Weights of a small transformer language model.
Architecture: LayerNorm before each block, learned positions, no biases in attention or MLP, tied embeddings.
MLP neurons of a small language model. Each row is named by its layer, matrix (up: input weights) and neuron, and shows model dimensions 32-159. Each number is 128 + 32 x the weight over its row's rms, rounded and kept within 0 to 255. Numbers have three digits each.
After each neuron's rows, "fires on" lists the tokens most often at its 100 highest values on Wikipedia text that the model never trained on. A number after a token or word is its count.

L5.up44:174198133097062145159159098116147169084117141068188097061101093102131122142110104100105086139103090167177183166154099111091122154134141127086160128105121106145150100134103055140073160104101167183152147085144170093100173163111146137109078139135183119117098133117126163175149105159105153113124155176112110126103115081171102125110215110149119126085067081141136136127080146110153122132132
fires on: " Min" 15, "ol" 14, "inn" 7, " min" 6, "u" 6, "uk" 5

L3.up107:141104160122078115111151142105156169088151126133138174065172160112168122114128114078124172163106183188146111138146109075154119127143059157106134106079107147103175088099112133203097099117168125089153124151086133150115147133148138130085129192134129077098185112167098095119094127118150123198083183113170136129107145109124170140151146212144103109113109114058101189145161109155106139136139
fires on: " |" 60, "6" 5, " |  |" 5, " | " 5

L2.up80:134125135128122154116132132109142095064125077112158138134095177083148139093094135131184047175089131192164090099111065033124139056172147159165133120142079155106085129153170174091123131104149135162096135142112091111112158166099146167146083135088127201144089104120118123143151135150135114164135131159201109121154115135108139119173125149196173088149172173147144091095112131074118122112117
fires on: ") | " 22, " (" 17, "% |" 13, ")," 10, "|  |" 10, "°N " 5

L5.up305:134126105134102154082082105120160187098128157124058135124072079152152103133065099104128130154169147158100145116163104135116131149187213131124157157226177097088101137144182106100061113106156123104138126136160105125124178046191112110109079142138125130078150108108164104163141180093131143167127118114153082102143069186075147135132059170141131161078168152069122171171139147163110119110116
fires on: " c" 39, " w" 20, " t" 5, " sc" 4, " st" 4, " were" 4

L2.up296:105098087058139173142112104068153197080148139090155138164162157183086135135143108111193130137128117154100135094105099073147070105172153116137110101069134142116142090133178118153082136086126118092123169141121137167153147172068106152095143123121160149133112152172139118160065186131108118127083121163119086117184090117136124081089122182109070128094113123106119150128160118110119122109132
fires on: "." 28, " " 18, "2" 5, "1" 5, ", " 4

L3.up485:151159181064149115193093152142162159154115111107106144153089095084064071136096137113141140143129102111140109196108097094114132126133162088159137086156112121184144102170164127146076097140103129095121103117141140107145119165118203167053157154136113165124090111133103108128090163101143178145173195135114125126131118074098173131138091113185089083141123166115167151109137055096163168085166
fires on: "et" 17, "art" 17, "t" 9, "at" 8, "atre" 6, "r" 4

L5.up339:086097113127141133154173119177162189078143118087129126081099178109151139145114086116076146161132126148105123138112091149119116063189179148122182011101167143095094105115166118125142141129081150094101134085103128120127191084113159069121143152152125144109100150078120127100189102122157122082128139171089078215137112143116103059171118190102167102094121171095129190105170157115223112139137
fires on: " and" 35, "ary" 7, "an" 6, "-l" 5, "ative" 4

L2.up48:123097115111159114089135117148145132099139190141110094149132071105151070083064122210137165159159113142121125156138136031144108147128164119125138086128119139147130159166213158116120143079141137135090133133149152098107180109083130169112087110081189174102112122149112110123117105111136122139094094148133098161124076096115148142117115126154177115192154135121089109125154119196131188152122
fires on: ")" 48, ") | " 37, " | " 7, ")," 5

L5.up221:144124122147122144134117141122164060142163098155146071175117125177121145153163147100116124062068159174125083124139105105116163128060080184115177088091127130129174133121102126093167110162185138119144080140146139136195124115140198126095146103101162175062091135159128150100126120128119124118151086170116117112108109140119136133105056161098158107127110155108113116186114064067136136191174
fires on: "b" 16, "v" 15, "ap" 11, "B" 10, "p" 6, "ld" 6

L5.up500:108130137153101129135124112104117169098113147134112065149157064173096170090128176116125157191157118115128142095091132150108067065123119116117153123122102073140084170103195115056144149101140176137137129124156094115137138097113120148116099090074083135160173129140157047108111196109168127118161112143108129119146096098123171080145096147109151145114163119141169185164153163108197081083199
fires on: "g" 16, "b" 13, "c" 10, "nd" 7, "st" 6

L2.up462:187131095133121132137119082129141113074099148128124131129103106127136148154053119207158114185133172110084101147111095103108094136169119151191130160151117106155132099101158144061149109123120136154114156128182167125145199074131143127131152072156063086186131140118119083192134096149075060114082138084154131125090115129098167086145136185199109118125129120083056114183118162132118084089103
fires on: " B" 36, " M" 32, "| M" 7, " I" 4, " b" 4

L2.up423:146109106155099151149142131139145179029074158088103120069098128099149052080117140133103151148115057119116075159146122065144135101146143139122133094156137139124149153081182174086126123071109135165130143172119152134117218104124133111161160138127141170098128106178127104204133186141098131162116121137128102171099114118098111132145152190153118171146129117043091105179109114159127103103067
fires on: " (" 79, ", A" 9

L2.up154:153085159122091110118145117114139132139148114195119138088116154129162061085096127118095124192160112137125085126125121098186144117094140113088168120164154098170132097053186164171126129132156107085079129065127168133122138116185097113092140140140104135096135111152099122126182170103203143162112118149143121140137129127094077155176146164097127140135147166106094145186098117148103166163113
fires on: "," 44, ")" 31, ")," 11, "s," 4

L2.up448:174159216128144100144133155126164134135194176137153152129102087095183085131123115184084179161176108188103110144120124084091179113170125068112151083136104067089129086116110085105142098111130134136141104137093137103147173117138137126146092142126085138118110130104117116124156091127075120109151087081121150084122078139094134091113117169124170083118177108060094166112146121070133123162165
fires on: " the" 14, " to be" 13, " and was" 10, " was also" 7, " being" 6, " =" 6

L3.up432:147111141096072052085143114164147158164123159149072108139121068107153118130154092177053213159099171157116082168131131131102152191140118117127187116156118111150148111135195129152110152209185128117119089079125188104165238070110158091152069113117129151105140144159097143129166156122134070148113130116171119120125087123104161107136160164120123168123112155069069121136195132152170129112086
fires on: " M" 72, " | M" 7, " It was" 4

L3.up154:124116148138052151149128133108157207090111099112108100056150156131149092109112064066089125156091164182131139126129106122102169075101114146096132150212144128124190088110229089123132095116139177059079096125136149090149110086171135177131095107085153154192153147157075161197180133145140157166156141099143139123135150108089076155099150156149120136073055086061092143093100132096158115143118
fires on: " qu" 21, "ing the" 14, " l" 13, " rem" 11, " one of the" 8, " with the" 7

L2.up129:107125125139083141128167064140145139107167110178171127052127177101179093067103143064098132136154127145117136108128148078130177078140120134034177097163141116091132116075175156167057171150122146107160080116078167135109137132132121132122160137089138105105156145144134140156122134120149129146104142104100120153186083131136176129105130143123139166132080108036051178117209151155155118177095
fires on: " ==" 50, "==" 27, " |  |  |" 6, " | Notes |" 5

L3.up100:120126150127140096183080175090138171135043177080142090052093088143111106164032149120163191144076119175122130164137112128053148137158182076189112131114154047102053127113118147133134172119180164074127085170152132093146127140130173137080084120087131109110089100125155108135161107146150176115149149121124137089152071146145119137122111147178145105068157144092141137078173074146145119156166
fires on: " this" 18, "ult" 17, "v" 11, "rit" 7, "und" 6

L2.up258:123164082088139160102041145106177142147118105154124133127158153171105123125139159130133073085134138151143109119169100094073116081088148128099122109106097152109155085135114148159116157216084124157140081144138156110079134186080173132119109134107100093108102132127109103092141104097118119121112122088178076136065082129162113150091140124142169173144117098110062123158069094095114152175149
fires on: "b" 13, "w" 12, "B" 10, "W" 8, "k" 6, " W" 5

L3.up333:122136199087076116109156162113169165143135120143161134149135105082182166157108177147125219144161133149165107137128100099161130061115103124126182123094127154139180091112156166055065093138123146160138147183060147074123163073100144079070110116105169140137158084135125145120108143093058139165103137081120152190115099083093203120116135126155171147119157187138061169102148181118169129114108
fires on: "m" 19, " am" 12, "z" 12, "l" 11, "s" 8, "en" 7

L2.up312:155152114127115110145112110157140137101159110099192160123054064151075148165107105145128129140161103121142081184128105130092129122175131158096159104156039151068135094124075136134128131159127131108118134126151142169131133166110169091126124176099093183145096133073076090161154098186101137106111084162145123157153112084103142164150070195176128152156158131019138133080136126140123159093116
fires on: " e" 22, " E" 18, " than" 15, "′" 11, ", E" 10, " or" 8

L3.up414:192105060193110134149139118103157139149098059070102196154164063123156095110136140122105093135154112157101128128112075147108129065136170140122101085142155106147197055128150174102111117099140142122172141072081117138149089161184142181099109072106086185146137089080192133111142218114083130129121216117135107127157152128129100124195150112147159150132115104129123066144144073123076122101097
fires on: "ic" 26, " music" 12, "ian" 10, "at" 5, "ical" 5, "s" 4

L2.up0:108134185149129099159140072055156195128173142106156157182113110134126076168111123115142158113109174167124112067140062125137138073115094138104130093167147094139123103102162113097117134132165124112067056099113143125151089133189116161098075138182118127082179075118113125108089149131128127130149194098172080098121071086137182079114094136143089094134179145138119120115170147121123152156153
fires on: "'s" 22, "ly" 15, "ically" 10, "icle" 7, " also" 5, "ally" 4

L3.up31:093138095109179178121117142150147094162146059084056115180141118168134149094058115097165095129147129109113158107128083150184075131138106125101105110128136136143099074122116126124093085161130101161107124194148128100136123085102127122122131120240079131105095065110139069090197156143141170139162155147145129093138094109120090157089111089161136106096136091108122045109094161102129162092117
fires on: " water" 16, " Un" 10, "ands" 7, " land" 7, "est" 6, "ort" 6

L3.up241:135127162059156141127144078132161145083101159161140137116071131081168122111097141098087139176107046151129079170115109093119102077118130130131135118200162183184094097110142112152127079149129175101155131090070210125115125114113083137144102161148125114111128114091127129107185128123103144120130137112088127145173097066100152115104165106117132149176199160089181111108141122165194142154162
fires on: "s" 99

L5.up72:078111096071110135138121116143153162139049140157114134166130169154092119071082083114124054080111056177114111132129082064138121127162200156151114138117193117120104128122064127077079127166112097125123154151070177127115105117138143113102107135111136132096140087169182137104144126140126097157107114124078131141064121128109145182166104143104170112116159133133116118225102157150171113119175
fires on: "z" 31, "k" 17, "T" 11, "ry" 7, "t" 5, "h" 5

L2.up358:100094099196122182149158080128140162064112157145181142082099103085160123074124100084092074168147034140139095152127116145162163113189132131151094127124166105086112136166143134123106158100134126168080093135062134143120127165116125136141115145077151103126136145155159120138186121105139188118160192208102127159137074102109100123175117183096155152080161074153122112114094076134172087117119
fires on: "," 27, " of" 23, " such as" 8, ", N" 7, "ia," 5

L5.up139:180196121094138118173152142169154136139081130038125096185161143166125093106148163165169137101119104134114145087121103098151127102116187085108144058134068107145151118130171160087169116100113194199139107146136147145109113126173158160176098103109129150142079118119132131178112108166141151091177130109147108172127105113104085095154148130138129098125113146130133097140107146115166092117135
fires on: " | " 64, " m" 4

L2.up138:086100102083077160083145094135151124124135147109146164125073125099140133073131119088114139135157135127132107195153111107117145063140135149149105120159218149138156109127128146150116147170116120102046174120062200158128137120129136145109137172148106077046122108119076105144209101102112111175103151139129154072142096091102167126159082147137211208129141140132113164159135138166136084107095
fires on: ") | " 21, "7" 17, "; " 13, " | " 12, "00" 7, "6" 5

L5.up461:162114110103115086146152147133144094109077152145121098118105125115200112110110090139120209130092170095125106152083061079120137181079086142180134170170161111095075116101155078066141096131143190106131091133119064166183111101175180112122154142158091139107136163064145133151122118060168106136156163102158097166154149095083112100184114147121150109158139141107105073073130086148136145167143
fires on: "ar" 14, " Car" 13, " Bar" 9, "en" 8, "er" 6

L5.up197:142180132138112096149123128121182108140075169002136067162101142171099116145143120185142163047120148121096186118065121082077066116080139138153107043133146129118098118142139101042128132145133141149135094115163114140161132160116127117156144109087157150130173114050131143130084181132128124121114154100141110170111125109123146102117168136162143127146117143112161132133156122112189096135152
fires on: " | " 30, " " 15, "," 6

L2.up125:169141104148171153176086156180130166092149192153074139083174142116155079148157148172114089112133073130153152149091128100119106119140146107153151082113123126162173202106164075110104066143103180100133145031139143117105168128156113161111151126187134173124093111103106119103201106117079091147125209143107112188126145114098140156138120132135142108140136121090124151124136123107134139104144
fires on: "'" 59, "\"" 16

L5.up315:135118104086105084198150142123176150142097160142143094144096144098092119112133099074102099119130137127144136125123115076079123102097144121102137117065140144093080103146133101090114102125100155156149145152114154115181127138118120106110164097158144116126151172136162126083135154165069175102088175116097139152124144109123169090133125155119102167135179060139156078157114118177119182175105
fires on: "l" 26, "ul" 17, "d" 10, "ts" 8, "i" 5, "g" 5

L3.up262:152157162128085120140082100172150103110135136091152134147077090080162132088077078141092145173095139161092123174143093114160082130187138070125143071146169097120112139178164146159138143088142159116127117181139147166131172083124179138165069176193140146120145127109164104167146092109144121150174102095130110144102066108088139137135116154202123111087152123126180102137173106129132115126137
fires on: " the" 25, " is" 10, " as the" 10, "," 7, " being" 6, " became" 5

L2.up503:066156130186133146148148158137148136120169146158156115124125080112141115125116095065054068158178078180088082121161147132126171115121131097144167091143108138102118099139111160148064092077178139182146111086124146158047128083172088108182081147100151137137122168101151139145199088143134179153157064170093169126119135130089068176160124135100225170147141133170125098120098158179124120112136
fires on: "," 30, " |" 7, "s," 6, " named" 5, "ia," 4

L5.up48:141146135129167114117154117155156120110074193153137092118085157151143142094163147082102113121078104165134081086141090108167152085150127138073187061157064127129110125100168102182130093131107130111136121109132067141112147135085137111168061168187175185086097099176117124140155134133107138172163110131092072112119124157096054089188111130134145168113165149116067178134120117064132092143135
fires on: " | " 43, "'," 13, "'" 11

L5.up406:173118134095082118141160093141145111089108170108100114079094119134119106135158122101082112130075163115114090090125134076044135112099118098111166150113165091138138090062108184113174092094111162082149103110071142119184109114176226126147090112078090120133198156156161070142137128080117133150154204107146117088175133137112147086159157146193104129127113095090118134090093133109112108083154
fires on: "c" 38, "b" 15, "ph" 6, "ib" 5, "mb" 5, "1" 5

L2.up56:116178122163129110164126148115157142138118152070104121129097106099105135094105104103072081170138088089132066101100124080121121078142161108137137104132134127144136140136102135127161109128149154106088067110141167215134160177124179119136044172160105182062144097139121062163180091130111080178119179148164149150126071149115089132165096081082178164179076123130144100175093092113148143116125
fires on: ":" 50, "′" 8, "6" 6, "8" 4

L2.up485:092135166121147105160145116083146153145140125154175137154108154191110042169124054119167157062131178128150089077144095114148100136089114159168108142142104100085153107106114151079139131144191116106090096098132136097102161119129116081084121131126128109177096105155141099119102120135151081119166147128146132063111114110094108139099097172205137162136139099105155069108110060126127115150083
fires on: "ly" 42, "ally" 13, " first" 12, "ially" 6, " called" 5

L3.up451:103100096129147120096105144150180155121088130129095160073130119157109088133137103149136115127110106169121048174115091162095177093163205127169168108114145114075056154084080106161087150186158102140149129143152169090122178117150139084102084111107192108091165104163138105100168126188107051113087131091107121197135112072112158144134156127100158153078125074131090191167115146122166077149175
fires on: "k" 24, "uz" 16, "z" 10, "m" 9, "az" 5, "iy" 5

L5.up38:106098159110122161059111138139164178129146127179174142101125146099144123101130121117078160157098120122142103153123102051137117088129144157079185153125098165077184130116131114183134158123175122130096128139082168118134157104131151172117121197117161118129201128112133155156177176141101133153093159126091128171156077114112118166167067107119134082157159133030066175082178177199165149106130
fires on: " |" 20, ") |" 18, " |  |" 14, "==" 11, "===" 9

L5.up313:148176181111120149162122113121131136102139199121164147113040156169142084118111115139127114130095166129123080144110122085125137148086097046127131173171157120114155111155120113143104166110123112105107150084130149157171141138158178126137156143118142115124084141106119132172172088138169110094122157126129117174100127191148075164081128138154119139116111086104158169162101054099083221126117
fires on: "res" 15, "re" 15, " st" 8, " rec" 6, "8" 6, "av" 5

L5.up185:157163152100139115142106144064161167162117139149115129144076100105113097151134158165127106129114161091126072183124094082102188141119161188187148165118139114125117087108158115064196127212077115172089193114149164072087122121069140141131151117120041084097143131130112082099144148123173075206115176148128114064148086109150122080114126142119156117124124153143110103224135138136161113208135
fires on: "1" 33, "0" 9, "2" 8, "I" 6, "4" 6

L3.up374:110126124072109163149164149121154112162149118097144162131135070223153164176146088111196162141133104191141112163143064097140115100127082159115109106087122149163159086156103057096164104111136082096098170104127136110110096135115083109077116176158099112134100116133096125131159120122093124121159115145138124103129137114119119067138137188159148108144156107140110158087146172196100086180178
fires on: "ist" 35, "ited" 11, " professional" 5, "est" 4

L5.up481:138115169144135111122154125177164125100119136100121067143091101147138089138139145117175126115113062174096111169106120150129124122109140063111170119151136161088129075145131113190134096076115196130110124130131104178175125163147139202077123129159147154116163091125130149131168120150156102101124095121104121139104108059121136094088150153089170158112117087097154113074136184113163171177172
fires on: "l" 25, " addition" 13, "em" 7, " this" 6, "ast" 4, "gr" 4

L2.up227:127149119104116108164103104126152145087102132131069143136091127109177168151074111121122095187145126134102076107129101135138078117116086136104147132120113119159138135189122194154123054142122134099128149140037135134153119094164112065111143110114126143148173138093095158152191210130108107163128087110208110069145125159072115112163091197134154158155065119121125102188072158112104099074117
fires on: " km" 19, " M" 16, " mi" 6, " B" 6, " F" 6

L2.up122:133088137143089148098160055144157168102097128125117126146132129098158048122136151113084140069072089157101144129139132052065147087127148193146130123222135133178157116071128136139071163077104172124145141131167138131112132061121111150140171153092137088058124101124129051129115165156083088141113152104087130129162132172075139174136138123112107204154164134093089091149188143178182155126124
fires on: "s" 100

L2.up290:139107186081105171122151152143151137098080180179061091088167153110198108142105148131100151164094077124130076178138089117102192114086111120118192089096138139115163125130186092155166160135093149203130121116163161109136125142162149172147138145123142127116115130131105158153116181123148101136150106122094140160100114067097107073134131134128173112111130147117104149092121121050143145146161
fires on: "+" 39, "'" 18, "ing" 10

L2.up435:135161116116083123156150110136155152088130153177093139095108125121074118129072129128091139134187121141143107140130113044079122127157155090099110084149171120153130077144115165118116196115137141104133130158173183167109133139101144089129207114116180060178187158126107148150095147155070120152123101180101097116105095129081155143047121186092092147081158110087121154183171146125178130149137
fires on: " " 36, "." 22, " for" 5, "2" 4

L3.up331:126109175086135125158072155162156170161106086141123126101113097108131163054091128155124183138118081096108126118134110090133110050156182103121114088133099150161148118114167143130109096186107142124099144065125156192155129155194091167089169129175107132125111168132051129104178190071119089143131138134138091163106117045118120125141127114108117138164134162107115092180132144139165170093129
fires on: ")" 50, "\"" 14, "\n\n" 10, "”" 4, " '" 4

L2.up365:138092161082104143108133127090154149138153109152112100222170094132143070134135140174169165167117079160138079109147141080160109165116121177088166109152130084080075082113144177123137182116144145111142111154103114080103119076125163052120104116110111106177100126172135102141129138129132129090125099133110069132128108084095165111111078183154094071094193143098129142110146162159190038148179
fires on: "t" 25, "ed" 9, "ist" 9, "st" 5, "c" 5, "it" 4

L5.up124:164133109166135091164096067184129147123129138182136166080075118130168119106080054079114106126165147125135132170119168112155111110162153101144196139127119152134124157128112125164071190173156148064082157111106139188117121165145083176077148091115106123127104153159085104173140168059119133105140146228092114120085081097156122188118145126108164150085126119088122131115188085164141164135077
fires on: "," 32, "\n" 15, "ia," 5

L3.up44:204166136134120109145127132126157199059104126054146086103088107146140124099090103122099110141131079135164155122106108110146070111131175160169162104156161129117094113100150114114157082090144061140098129105122115146177116124099153136157154156065160094099173087156081172150092131162113158179139158182136114149085099086133140116103092200194124099100093164106160154143146130149162118152105
fires on: "2" 39, "1" 18, " that" 6

L2.up481:102144132094129092163123167193156128136131107137127153078137166138188134168093116160118146161104125119108090130129074085162151086160130099109161105118133071123110159105203118115123124138157141080123090114134155154173096096122112112129161102127068102131130078089085077096140161078120087111179153100139111204146119116126106109203140160104135104165119125138141116122118094166183117105167
fires on: "\"" 46, "'" 21, "am" 6, "hip" 5, "ary" 4

L5.up302:093133119115215054081135145174174088144046094132134154168146160095173116138095147121163097114064165164106135069143088135153121073149131178110110062135114133111107116182113125127123115172203175128117086160117141129156148080151175093091131132128144159146156140136135088099161142124122127175174160170164084146156110098140120108130103127038147206156100048089134071145065164131137122100178
fires on: "ings" 19, "ing" 12, "ish" 6, "our" 6, "es" 6, "q" 6

L2.up90:186113151068144069137089178147159130116164118165122150163118087148101055141160098130123109141158070105106133096101092098142096088088122153102131147139143139156122132133153124158087091104170142095125146126093139161148110143171150112041145183120180087109155133115108155103148143070145088181180165091115129159131098152113181096108111175107146144093200175134189118124128154182084177095120
fires on: "s" 28, "t" 21, "r" 10, "st" 5, "2" 5

L2.up169:149128121133113227094130144147148160140169118139104162158187158143180117122137119120147142091133125186124122085103055130169104106092192112111126119205113072114121079097151184092099104107090107107129118074049147082128135085126145153136120050144053223151151044122111120121156134166124146192151180132146123070142134173119134141075179126120139148143106115106086106094115146086143115113113
fires on: " film" 24, " gen" 11, " material" 7, " known" 6, "idae" 5

L5.up443:099150178094104126159122164140218137071174133153174101135153122132120101110126135170158194145150097182146163083151080101098127108108168090112142086151182106137103118131206140135091173142098102100111095107129118084107145073120215161124113073129105124094158164150098139114132118117161104178108141126147067163120075122088192129112114108104183144131157144125083145133103097106165123102193
fires on: "t" 22, "g" 16, "n" 13, "b" 13, "k" 8, "m" 4

L3.up10:090136204106134124117171113125162153137122120124119197160084165141133129118088114108189138146139102113089113151149114111141140098104092140122127147068084098156136117104101128114086112141138166152138165159153137178129150145120111165159094123125129145092137056107141127128199194146099096095145164137120088155099124075092097113180119138185075092182171175149127089152124126129118103165120
fires on: "is" 19, "er" 14, "ed" 13, "ers" 10, "th" 7, "s" 6

L3.up199:164108105115120129178104074109129200081086161126126059111113081123116088119068148125097121217114083173101188148105115132139116098154095096107125150090178124171116112094226155206111122062141159140129074132134154102131171056166135172113128145072177178142145142156099140190136191133108110135152131143122094165101132161144157138115180115185082144099104083101124157146180090114117109160080
fires on: " l" 65, " at the" 11, " of L" 8

L2.up371:096099124107144119172077109170170137152126118104185164151163173143120128113100153098112155173138123113083150152112066118148099127169115166111143110147165149155163192165111107168119126175087141135131153137154142130100139076078099105089144188077121103131125088193084095083149077115172093143146159142121115157027118130111062055143128172146076142110100135148140167170107139137158076097202
fires on: "3" 22, "6" 8, "7" 8, "2" 7, "at" 6

L5.up503:136085142156125207150138105137136191050106155088125148093105087129131112089082097071105148163095084141090139125104114107155096091177145075120113167193106127145156143115084105139086117128127157134081153168124146198199127164199134148124130107173150114143149102144102109125120143100142150150117137149176095190124049139091148165133154168162143137108119147068145097095194110094163125088133
fires on: "though" 16, " (" 9, "In" 9, " in the" 6, " (in" 5, " though" 5

L2.up42:104129125188106101075117128145145171105125108096155146113073123132098151086097104098073137137140112112122124110100130149100161089119176147086147081147177115143113142175130109203119124114127154103132123126076157204117154096147124136104163098106123119074181123123053057164140126156145183167128137143116100122107080081059103130100138127127141162124060150112087128159171145204131181127148
fires on: "7" 30, " later" 17, "6" 15, "4" 6, "2" 5, "8" 5

L2.up309:191113066123101121125161113137142118100134077078129127080111116144096063120109141102154163161119104175122192168106060112138158087112121129142122136179152165142199068076217094137043089131114125151100140081141131092113151095148134127114128100152090106218132107106099144113138099133179147160177138056166134121137108111070153083123108128220133109117154087100137125154127115117093119094091
fires on: " its" 40, "r" 9, " of its" 6, "s" 5, "ic" 4, "ript" 4

L2.up414:133065099076086157165185160137125164044066060139145100159104103146172114136111127158114149191105088136143119151131089130169127125140127116104143159189205117152183134111171102121106085087125134120062148080134154123147176125159099109102133153178135112171127139153150131179116120154107137163144129150096107160135105154127129079101099176093115121067073126067176161107134138156127076091151
fires on: " of" 46, " of the" 43

L5.up0:095113162132167052149158099126179089081182095144153140109144156121128106115175160123087135152112069146036065079148143129094116102166164117146127164196143133142086103105142094167076130157104149183152176125065142174148149108114165073094120087138154129129103104120131112154157108111128139173145125123088100159085142119156187117117152177064129165130125125044147120100125095145158159099141
fires on: "ing" 17, "s" 13, "es" 10, "r" 8, "ed" 7, " out" 6

L2.up68:129143102087150140105127171188166148072085177122116099093140117153099144159133153136119125162095097120120168115138128109110117122149155064047137134107110107083111089104198162114161106095090122156159163115139134141119145077169096169145111121133148177133121101125121083195155213108016176164117146172116101134112137151189196137046162138125088075103098127088121115116171122099142134136069
fires on: " v" 23, " ind" 15, " ad" 14, " aud" 6, " eff" 5

L3.up265:104102063149153107160115104158168150067139141182099140030125153174169072142098098100119094130086101111125054121158132128129142123149097120154152131208201114110106143107138082100124132096118151119100153111103126167098160103144119098195159168098125092074166145178165181131143127121139208093104153178114067136149074075146077150068115125158125145175062129102099074135141125103146085168176
fires on: "ed" 37, " r" 16, " m" 11, "'" 6, " with" 6, "ed " 5

L2.up183:142107048161109185173135108096141144101149138114141178099134114169134019116073096100151131146120150161117117162138145128163172096142124150140132058161160065121148031143142177116123106115198136089097154120110142169100114153133092133142129147138091153149169128134156107148160179132089171138129168181136106126147095136069114118138107171131142177086131135128092113141172127155160138171090
fires on: "," 25, " =" 20, ", and" 10, "ia," 7, "ist," 5, "ation," 5

L2.up180:144096117131081157116141132117191178139098124146155085072173175108147165134096178061127186172151107197130096139122118060149099114109117157073157025118161137158163115119139111179080143120165107119118163110109172105111178119101079154046138174122140100109132122100140113123137126135131086101090102144129116091151136122109066146163160142165128145163134062120082184126122106134130159084107
fires on: " |  |  |" 62, " |  |" 25

L2.up185:120127127091158161113130056150144176136169176164109066102100145100160101148143152142138072135139066081132167126147136115136132120085122139090136152160137090127126156183184108100102152152125177101154097122067122063157148100187103151164153151134108080150105079103080138134128181120144126079172171155125061137139117039136140073130138182124121136131056094097070149171168160111175098200123
fires on: "'" 70, " d'" 9, "’" 5, "II" 4

L3.up499:145115125119097104081151092109169184106118134160130116141091137171131107079132138171086084129092094095130062131113126089161103142141136172159179146157160178139169103112098119130176111161115096145074125094092147131133129124077155170149084151117113106116135134134100105144157119158137129196101154101154110108100093111116148127103095099172106095141150162121120140142099140131143113176169
fires on: "3" 28, "4" 20, "2" 18, "5" 14, "1" 8

L5.up390:130166155065131133147197152096204129136162166177165144050093162101156116149108143118174084147097182147134139100081116050140137114108100196132223099113085152152093121116119103089089118102116124080096184134149131095124131144091200122116074129096153118168188081157158173147181134127062151117142110124119061118103124108121105146114167154145150178116189060137125133128079185130115134164117
fires on: "g" 31, "l" 11, " | G" 10, "d" 7, "ig" 5, "im" 5

L2.up123:146117182088128133144183116083182200125154112147135120113113161138161139124085080136158137122090091156113114171154120081101169166132140090120146142120130071060138051149130117083068132076099133193113148175092090086158135128111165108119096136068120149177181060122165157124120173089140136122173102154138123175086088103106125099153123174166153080092096138139152128110127154094145114178125
fires on: "1" 20, "l" 18, "en" 14, "2" 8, "urr" 5

L3.up472:107119079130120075122146096125136137093140071046184151090089073135064137170122132083133159144152076091149164118129133080096157105114143169115134114185155163071153101126085139147122192107110158139127102104095183160143142108122174226154113191085103136094078119134086125148154057161131120096074133137161122118125121088100141122110102158161107134138150117077097157146134147210147165126143
fires on: " or" 42, " and" 24, ":" 17, " E" 9

L2.up335:159130162151117159143127087106155132087103100135131105171154115136098076129141115125154120076074128148129070108148134079168113124105111186116127125107129102131129082088143107132100103116140124137164142145149128145105140203111132125170154143186103160056152127088156101127179136147086139185135149122174098151112127166132106190129094065173094135162146116078172088130110120137135098121135
fires on: "s" 58, "ers" 12, "ce" 8, "z" 6

L5.up307:131142124108146129055151131110181141135151131099177198086122117147082145165106168084170145206185185144137142155107132118070148098103113154147101102243127170171128151119101111143068106110123137104086177193110108153124110115111150055101120137114132116110146062131097075142176116140090129097190117156102104172180100114089110150118110156155125176098180137092145120136146118141139128103178
fires on: "v" 15, "f" 12, "nd" 11, "cc" 8, "′" 7, "| " 7

L5.up207:092129134072141125162174145125180170122132178110106042103115154119102144072122095095067123138135094104114142209132114120095137146109119116141204113103162067136065109158206110162086168104086106138126089110076122078155123041083146159093120099146161130091185141098061158103117143169145179103151140098098087171150108085070148111100165152137143133106118110130137168153146139119126113177104
fires on: "e" 22, "l" 17, "en" 9, " her" 7, "II" 6

L2.up293:084082146073142169175143114139138100143150115184149131173125132147135112171128138109103101152152086095104153136135129145126120155140109153105120179156141177128112079113164132119122164087118118096112152084094179111173083131144075171118148152100127115176110148173145124135137129089124196071142087158051126078128153156146153122144140145112188153136121149133116104139157116195073122132175
fires on: "–" 34, " " 26, "-" 15, "/" 4, "f" 4

L2.up176:150167106161123126149128139090165150055072073078147081062149116132178111129133155174091129111119155198194196147145105100155102067078139124072156069104117109125183079146148126099098151092223155081145124137168135118093177087100124114128091127111162171159143118100106113122134125187123076158148106101215075113141093145105116094146061142108097091104141117116117172141118123089121102144109
fires on: " his" 13, " the" 11, " one of the" 10, " first" 10, " second" 9